MLP neurons of a small language model. Each row is named by its layer, matrix (up: input weights) and neuron, and shows model dimensions 0-127. Each number is 500 + 40 x the weight over its row's rms, rounded and kept within 0 to 999. Numbers have three digits each.
A block is one neuron, or neurons of one layer that tend to fire together. After each block is what it responds to, as a language model described it from the Wikipedia text at the highest values.

L2.up177:430602496523446532516499443437509442586540501451506448528462495464477594544491470506541492476520526513504544521482503554501471482498488503506472538492526419511541537505556440502483550489515516531350523481552505380507534416425495563548437511501439473565516501556561520528478524481515527501532511494593520557492459460536512466459474427617532531551508481513471497529552510523498455527447
Closing parenthesis, abbreviations

L3.up0:520428478535452484467507478500505471447497544537466507534494488433435533525470470574552489543529517492556501518596550595459503423433435511564469482485543592574518528530505451508460470511503421490543534509477533486455488471409517505451455450455522469485589494525417493514428563568509571509450540516520485507511564447584515481528510499535478476486575508461567493459423494460491471537525
L3.up26:502544484512514516487569481468537460533396545474533463489471515482501484491577498461507458506528547500525551507535551493496437519453488535523498491581499416483490576516507517514500438488545529511419565487539595514480575430484507558487490488518500572542548453490488467502575471498509527524501529514511486524468570569463481524449478464527514486484537542461461485552552534441495561436480
L3.up69:486473509494490547440453508477548479484516536483489506504430495475523467506484495494458430464427463526512405494467470581498448446447406472524500458512481471467483547497534476475445470504451493460467509465527546500503592456418461476397499458516542455483397492448499429472551537551499523412513503494485444521466512460552476495517433513563499518508347567522540543512541474557497459462516
L3.up123:472496563510519503521457469524521480503552486449524510463514442568507531478468466467525503553506431493494530399547409516521491496508468536515579521529545554544603517499476523527508493496419467475547535517467506523511544519523489541488482464465485449537526430460537400459510514533519508460559585527479448490501534523559516559450462486505443478407440534463488525470540438513504465591573
L3.up140:534575528524501561511452529487488426534519502488500507498465456492481542466511498558528431565514463389521479485605459540495454483545450488456526485489517424482496566543556511506470488461502513468482565418521515528410474471434533512551507494479497483501515472463518491536519435500527525470433605533516529481534524468520531459495453375467483535496527507518497522494572479543522430491516
L3.up155:508440479619510500468509462457534480523484504490477540574476498444446490500518572463548488523490498482529476518520547460551493478478482529506495459496570460510514515468534466574509541461514463512527594562560553383495512518479558457494531519502500514554489495538486497523485484621517507541514452442518460477478493542467494506452405505557488453517494526513510479538575481549483465449439
L3.up195:469535515510490520485560464474511406502543465497544586519536486494472600580503547454491495576558468450521485423549548511508417479451469505531538468575539513529504535533493480545465497487504539534475594540468508442519503480484520512571498497529469492480537544544496460542543515548541506509551472472584507538463490450516561504445475522538512423528497513486460507464506440412517531517458
L3.up321:437558538502513474491494427540534401517497484512524508497424464512515513536483519487531423509492447520529505411514522562461495477492491513548587429588591472516533556558533508544459520525522490487506586484436514474479530441521460498596512506518467440504437497501545470559496557486503486487497449497501485518448465461491499534539491530531515520524417530485464510525518432481501562491458
Closing brackets in infoboxes

L4.up58:499481454522498457427479501448485477491489452563550505514485483470522528507540478512509444507509579471511494512576544469489517485519443525485482528581511500485514514449521432479533414491478472487483613484501505493441531508455509526505473434565549530470544501538438518421445473476490484527444520576504492519539406499522399455405519520511523482414489461503476463529471487421508531522530
L4.up154:530606543492492434466539461443486508508480479588555497617523566480485462520475434425508506582495527485438572537516501513550528519508467542503502524645558480474529487415565407574462449513484444458547551525542498498550482496522572472549469450491492563563561550509499488433503538583445523515446487543458475565431441471525493490457475554468513417460466497528495495602487386490508506561493
L4.up172:456525457514505507441517434477503461456476483490520494454461557538489472485487441604535523461430491489538486481474518474560552535454525473471479528558514533414513492466531476542474527564468519554495562568423476475491529479519561532544508503504469535589443531473538409479519481495457494429446552509436546587485530498485447525454524522526523407462515551548516473522521493477526555570425
L4.up253:489573523555477467438538488518500495547445509498476463521465513514512489584496481439464482567445477514489512517546532482635522507564513531450551458508497493460507494488565436498479460534463433461505517528509420493443471462514454531495495475492423511540550487442474429509566525522534461522461551542486510497477479505488536521494540590542540478449570580521492520508484509375501510597481
L4.up254:517542521451507432423452442506532488454532503564472414580432489508537476544474487535494469496447535518523527464576492488563496499461430547538577445558495456444573519459521464504486516496497447535508561561499521483501580510554558509456480476511446462483481449520542483401471444532454511454514538528504532465453490438532540462504485479484523448491464484523516415506510452490489549544489
L4.up303:479632565505398461519528498517515529568546508570527513547513410538529555477550482482452479494545460511468533512501432544585514502504516536476480427558497528505479522423554495510498481614542446431436503546603485500522484513485477496526535450492520496510539504418490462484484487477505462518478563527480467540498433505519475515535461559448506491456473567467449509520480452475565569514515
L4.up393:475594536505499456478558522495546460489522439569498493642531519497542478597482450518488520523468566555484551482542537468517557511518533526466501549542515438484544453511578497522534556543535426452496515527509566529533490563522536541464555486437458517506465443478488460414432464497462506485498570458509453528482461517514516505513514507503567506482509532506555535457463456484521480525494
L4.up428:514498525480515492561519523503532518463502421540530486558505459525436479506454466521497486485453513516518555499540531570518562504478533526456507507500474515519544550481537446588531447516516519545520547467442479490475521456422541477477545481389402557492482541489476459451497456461454487495517538532517493507432548498467470483497488467519535512516485493517582503429494484455531503591462
Infobox field-label starts

L2.up415:479514524582475424522496551488486541617472516540409499558480498488516476491561514520546528527465484514440508534536479585501570455500540491526551533501625543545518527435515491501484518519490538492586483471495467449528432511525445531491534472462459486572497497470523548473506452440494503503529524470508484472552491448508464500547466521480456415438446475549510562504466398543439531529548
Word-final completion pieces

L3.up108:485554534538518482515504509443479442570468491495549545544477471493489466490505413553572457533509570495501577448521476459506493434514440511474544443577591444437512476541535500562488528587493481528473541482500549511472554539556512544534541494471495535520465545382487484480559500581517551483477476509503483546446519513509473528486472547490577502505453494533533504471474498494521447461479
L3.up240:462504540511445576496445496536474475516476542521555435560448542516529543482518506516482430504507508599452515408489508517465557489556554477504561545556529481505545473547551500537518505583561429511437475522485560452507533540488507557530582458454463504518504482508498489554591439489528509422506515531504466564486471460468545578500543517521501544513452501545509520499488447541541496575531
L3.up261:445529497499413444520532489571505470571465547519472501524423533518489484532557394520475539509496525555535537462537481482473491528558513485491521508541542506502564454540558527543469456531447489455507513517457546453492509582516451550526510474519444491523579460462471481413494520493500533522522530509537422523429514482514459540477509492451460461545451460518509442522492515538574487508493
L3.up325:460482426427404465513547522501439443586427477499496622493477508510558431597429531577524505539518495525480510513488447563516492434468538507454555460536537529464571489514562530544460521551500449498425522535484532479472579499525497513487542520497398444538505497517555443476426461490506509412492526514509412432475552495541421563473500509521481484467479522519532464498467443535503493484506
L3.up334:442506433510445460538514477544475485497403451557442538546472513545499453489525458544525495529484537511516532471552586558487568505493445518450528527489531519555501442432550492492521514467485448525494451497537495522544507444540443494502493492475435525528577500513517486479518452584491511501501563544519556513496541466551502529540501477501447546478491558546572452480509398520486476490503
L3.up337:511473518505422515507510484514467419579470416525485488447469488391558570481553451582498529520497496559500611488511418587481460506496554513492594529567577493503535499466556453576502564552465478474510487529469551440509598547558550489518533467527509497533463461535531487498530524501537470461490554507495541536465478504482518527518486495466535532540515479556537548492459447560539487466449
L3.up389:486549519545471488503532449523503398479575548530529542531389481454519528523572508532447558488447524518515442454524514526510540446537468462432504541505570455505500464470545525478496564502455440524514529465473477482541511537461548504516450476454519562483471540477526544545497478473548556494512508521548529558476444454530437521473585501549457467514477476556473588532466432450532475522522
L3.up435:478534506565471475545555478501543494538531559472482492533501431534570545543526422549485506438509516537569512452529486496474479510568482484466538472577589464490574479429511499594536485527523440438475498481504512472491510569535511543524534428511514461504537511517490479483546474455473487404538521483543547534452519488514535510509610494439447551514475471545516483487559568475561500541442
Word-start after punctuation

L2.up20:494529434561506527569479440582443466538508596520535526554556466495490507508562541487466425539525577509518507491516572516546497485462453498516492489629543490496538525440501472507451499449522502521465472481529521448552543498485488488583503467507534522499559495557478499531481530579556539523530465470525583489537496494529434524438435533581558507506523531494488540494582479506525542462432
Clause-opening conjunctions

L4.up41:499527521451491497533464517497522408548477561497507502496480505493460499444552466495479538511497504422492490481543431489463409423449469559503504461461498486509459575501446483517501484528452494487508582462549484524492458453523433515511489440512465475509549452476515460541464476548500516490528472567526503522505450514479509610475517436502516553523450543469465510450527404503499474508531
L4.up78:448518507469457415519509520542541456537476412489522555494535493533460479517520456522543525516518460539518484521470512546590444488545496514473475528518474489511459543485476488580519476528547503552458579481511521511471510480490466481534492474507511510475557496463528450422560529523499549529511479479504524524495492506460507509509495500524472487438511497525490453576528510500537506493539
L4.up131:525576456524515530571489555556450517522501452534434550564560528470507461473476490520470543484522498527472539526452522515559449498554531470454498460485513485553532534524528455538496399553542540516400580491448517500564483413467496555460422504519480489516511542560453523493526547491501491507558472476489512404480465481560514551470441524455470435442480446444494510470513446536510486477500
L4.up162:558539479556523502526377520494467519434501500540476513502439528484499486527540522513515483595457471410435486525536503520515457518485418467473474501490491496423513523450479499523576405485490488478474537473575437437494490520550479547533503387532479537491544479502471477590542581557513508515508524498507461421474471536500526454495405503537485492397444489499531591458527454450550452513514
L4.up213:478488537453531469496453430548424445458521469491498528551560492482552419593552532496546422508477564544501503503609462479496470532499431523479490514557439450509508529500595434558517517473520507512473539484505538533523550465555516512583500500500488508486516539531495449510500476594480475415468515503573502498488478472541472524546491459521508485479539559461486514498507499499534457514482
L4.up292:533515494476488482504435551529529527483530496456433536509581407548457509567579527435405548484473447453476475492498543527518490486473511493473544452495494485503512538460431430551512438557496485515512534509539491480511496408472509431540543479572426483480575453491428444512513552536548489535448512500563570438488492492499530601513487535526455491486497462426489545579489476449527521534487
L4.up343:485540450502472544443461483487399530523491451504435544526475436411528557539539493504487565587556491492509508518518427484500518489541488502508457499457491501490533536518539430475503463509475500560494504430521498436509495573430497469436468459558513511447540531584503474443471518463497539533448577569577423563525504457593500487550468426466500491482485433414507497470419442468461524515465
L4.up476:473563455495503424474479452532480480494439547487433505508488504501442459430511470494468478519540485479486543502512532497522527543443431536527463496464478445528465535483561457513524450529573552543496535498555485459489536509526475459443483557552432535545521482525473436518509545528483439481456467518526498560472567558611485554501474529573546534482543546414523550462525463452462473534486
Closing quotation marks

L3.up37:502542486588518406534468490592455510490444474465513486509470479419536490591571424435473463498488516489474505531557520558484513536495517515527482508531579482479478559466513512498524482512369533470526472496470427406521501489478460573523483415517515519527556519449521506507515565492539522497508539522514450521547381444548462509511513558589517436468497462512507520473491446476479563534548
L3.up46:503476408501435505500464490507517498517535453508451561501467491518462468566521475492570479471481519489474455537507472487528492419536513445477514492552567513543527569543515434520505450530454488476526507410510499510485480413444493540510461441579429483468516548508488532476512568444546586496453548530532511479541434446469494582514521395494461520456477476464498481567533457479440580544545
L3.up57:495513538612490486503431438503435549507576486463433508492437466469565499530513453454502461500508516435395450571560528521480486463507455442472472487544496492439514528531508430448487423532438456502489533461504509492468564429452480488452512460533487507556514509454491493496504515487491512477472497509494520507463445492527501511486493518562530525506525498503507516507522482518462538469458
L3.up136:458556396481465511523445502619456486554424520472499521542457540465567508558558439548560512591558491520495440517658481498526536476484471469503486524501608490576525455519516479532489487458457441539483494484515483451514493460468443509495462491503473534474557527503526540435513499497487536540528576552527478532472421480467474500516521504500479467479431510470477447496489521549492521517565
L3.up162:474488490554516484495439462540484503541513511512445464522468469434519545603483439548550456493402504527517482457520561526482505462518550422498521504505533516548553524452499474533468532514552589526567569467514481366566560485459437520508539468480530519521524486486494490497407520575522483522501439452492501456465502486481489538539543516513467400550412469541504526501511455489478512551475
L3.up206:582586496470491530519482528521525501496561478513455520546561480469587529555508498481540489482492572464525529425547500539496490478476515521537495535466566508540493560408553459590464412485480495471534540495502555468506432420497508518492461474505558560559533438505452516461465526495510519543508505511521501568542406434468453518500545476581533468506473515467506528506552434445510541564510
L3.up348:489485482569465486508366499540467476454525532490456488483476460502523499596483548454480526492418506561449502457467464545491518445558502495542496494475584461496538539438523474471509480475499464493481577485518565412517477503494429497487548433476485538474456530498487522502458512471531508511469503509532453507531474405487538548481562536523499454533433515426544563520581398506485517572442
L3.up355:480543510535456488452515506521462476585501529473450453553424524494521558514537464551531474506457517538475476411614494590503500429476446520500493524477521540567611520437521455525486539504511418478547537498540499448546515467527507560470529509488545459556538519478489498430422460511495505579533493481506579494474501394517489544547534481525507532461398448558540500511461504454480518495519
Split-word past-tense suffixes

L3.up19:497517468503452493490468448549405500482529511474548498480485485468518532518559432539480455500531530561504567462514471563511482505505509503465543471525480498558527505491514485519515452531437392449512489507479508480542488490502439600551558406463460494551554437541550499469490416473536579471504539514546549504499539526498467536511553469526495552491416490539502518544444523510528519535441
L3.up41:547509524577465430532548500532530499539491494484535547513544445559507514486500466458490486516468462458497520420531544490482508524485505510412448440534552479505594511472548526529460481525419485507414528509438556502478493432530459480540508493499480461488523570560558463436511421547530458480539501521527480586499483522613474533487503493521517539518405517542520440464500502416554526510449
L3.up221:501567464539466528520503489485497526547437450514505576548535483477513443591511518591504457555477539481530548470529520544488489467553433480489516504510587504490468545463603490587418532517474500506483502461461461474482494428529482529518506494478488475573568519538525441537554501490469498472519517570545485472475526450534472505492462536532548549420479513565446469460456518456512505531438
L3.up324:485571497496422475469477486540498526495476560500446509502478432495491502507515502539520481583522522519476568421475497620445525456463535523423552494566507515493529480472475473527483479618448475490513546449408524461495573432535474447565558495532436439535486448473515470536462438466521479451454543519542474542433416512582474534544486478501523515463506479540514530537509482481512529556449
L3.up335:516509542474515452572478442463534525536505491490571533580451576519525533554541564534468497459504462514452521399577523552486518423502437521485459529447500485465495497423494492576449538527468484573498533455552475539512531465483450452524469478472460454563510449459544479483487415490426520523545444444502533522471492422532491497506554519549469476507420481510509499552492448435505440527528
L3.up409:485534452500482429478457416504517404489532533474511442548532495526514603534573454562527484512446552564548500485569508554522497497521489507541461485492520470548517501416519410531473456565527456530546545530453523540508534513458573460509491528559525488490507543548492512489502494537539524479494506485482519485483532459575581495452574516516542488535479478515493459458424539446494515503441
L3.up419:505521511549446467544489516525465421557443517419453544553510482485458571583541473545448523544537516529561499477523541547509554493510534494497543500501543422562499495510499431504461488552469509517451522518484496498487545494484446492537555482498523465462531487549500492503506468423550509472487572469585520473446572503587479527507512512516502508455422497542486471449447526506518508567445
L3.up454:447527436467412475522488479544437493537513458563461568547440558485499542524531460516493479503493497523487486481596518562444574493522480467445477462490525466558520512504544477497518525526462452543485487502514445485515547489422512539460528464458540480455533531521507519410507511527451505500492566510517596570467523510506477489535557526552455474536435469480483471412475554526533474501488
Word continuation after first letter

L4.up129:503480487531521514581514468548482434518542539549470499559473551473496442532490574586538476554483523520498501460574423544515458382501515495515467549491504482520576530424473492549498504565513423517472496500496510461508487448463495506504463468473471504442508490541509489427465505572547591521557464527585474484586482526493421544524499517555489458471452533572501538491606495564523470483569
L4.up134:535530426559425492522473520508457492447552582439439495527502486512523542523519523476543532475511545510537598466504469600501530473470503518535381423526528453510560551505541509512448430534480397484449531443472545504499547560486574522495509477530499546523500480496492516443549594499511497530508553456526492448502499463509527521493537504494495509542498459491530519457518428534525443498514
L4.up150:553503458459441513541455502576417523459522501504458501518522491521497555485550511464582521542511530436495481446556391523442457450453562500403468492472572500493541541548464536554491489526458516485561513488459528498554474504457551567440482455481554500439556494559502461489515492405534567494522526508501526481551450477498476481473530540518504487524474475432476522432559451493466480541510
L4.up306:484525540559541496544529484527525496520545556443455498536513542491415562506481482469497429578403564496523449398527516548476453538529504443500482537474583450547503484462493480476492482525488455550461535444507575448471426494482587518495521524471548461474457525497468525524508480494531537518475490480529491464493497507552450566538447538507511417506322532497572530510557484519481413514448
L4.up366:519513492501430433583545504503497444564486526501441464536464530575498541539469507507542487471465490418531494455554409547455467412499526539471538477483528511440527531472492454601506473554555506545441480519528493486485513455401455553529514446495495421544556480527550484398481503540562497473528528486554412532409557427481437543440493535527510551595478484552453501480478508500589493429518
L4.up399:531556391585448529522478474483405478441480603435429514571496550468471533533587481514594526537553535492555537484575494512507494479446486532509449503561630517506601503500539547528451483579500550549515495490483508458546500503508496562568495532502534571525539431468472531469514486475508535495524536493539493498507501497527424567530505504579536510524469410449552427507531548531448474459485
L4.up411:518499478490474466506514488516476540512554550508405542497530535526485513578470561547506525562516539482457472500512425491488478442547447500518523491481618427491516553464526493498469544524509512464433488436547518494534549520508442515489472488537459536471584492561634501472459431549495434530479514450524500521504479460495412556544486484527515499527452531475514527453509421565517513427527
L4.up458:492474487502455495535542530550527495507452483481441534523461528508466498543530524560525508478513544426545571474575502518518507425513490464469475482536486496493563522524531483516442547558526466495506508472514523572491449432558501471573491427528510511482578576472501441431377387573550560524566475466495561454528408487501415565475476408514509433470409423504553552465451455546498526443426
Mid-word fragment after prefix

L4.up6:495485491497419506542483463484452462525517487501488554543510439532529543498446480495528447528488512543550470468584474498488570566564509450485552491469580523512533482419560428569524492490530541568477486476455536487494543475471564536559530495487439486491472435469528471422404492472461487507482510515464430505420535457574533474474521553480525467527506483532469476501425463529506505542464
L4.up79:543513547611535472495458459523483516541519483475477555567565479538509509564437452501514523538516495510465492486551557518496428559502519506497498503513622435529459527428526472570500521456529472545501484482437546456484567455474460501525531522524461507451500494431534492549480443507577490466465492457532449474490495492530493505504527508523567461448539458502489502579581464528522482545447
L4.up92:480504504529506403453463479530518437518491536473541436512449499465483532541547482601454496494491558505443419491564551567465537481505517456486475456606524537451558448470475519463467435495509506509438475478496555472532507433498441522486521467519487469530540499515453558505444508551545518476474419498573510553523516469550471501523530463528559472532509492516480443564474525467585512452512
L4.up212:548619523543501540431482476519487502481499539501436428527528484552516550483482458565513486489439521519492468526574512596506457448493545377439528482501465396457495456478465457531447458528527490573526483457530489437563501477432503512550476480545546458496511493503476446476479407443497558450453504476496496450467533533605532495471457543525554465515477502488539462551506472486527503488467
L4.up237:487524462494456500490469462503458425525550489452499552623528538531493530498497411539516464569503575518478536447564542498524504516488449468498546491505558445537540496471505485516504437540474460601519514468479621467539505492505453503471450532516490534465501529441550494417422472515506491524521537449518478493452552444543513507490467484453472429518481459544526541458461512514583533430408
L4.up291:491580539574461530519450522612513453495531464574557490558536470443473557581576460508491586525416527475421539468541535552461457540496541480515474462563576458490538518457516491524518486511507477511471465439455571495573500474521502546445502473515458512476549454494470502442433446463525519490455516528566547459516478455556527533471455533500521482422505481494492486498542527498532486560448
L4.up488:501550484544485489433511418528539543526476489534550512562473507544573549506450443459507428504492537482484494514516600483544496507509499521489460438637491457436522523495508528616496501540501503543488516507497488500470547431384489523522486517506511453543472527527452455485508495474478451513482508488507487474451451453519463513420512501522548501519531541560523529524528553540554488469475
L4.up510:457485446549473480504457447573527394579469497476526525482502522472508446534488500519471553444463588500476501439540505529518514478490547490456525426492554487457503513504526469512534456529500501552458544487518541479518558399455468501587537444530528487518529525513499521495505513605553513460465453479563547466477501484525373527499473564504599566555487541508477517530481578519532507531444
Sentence-initial word fragments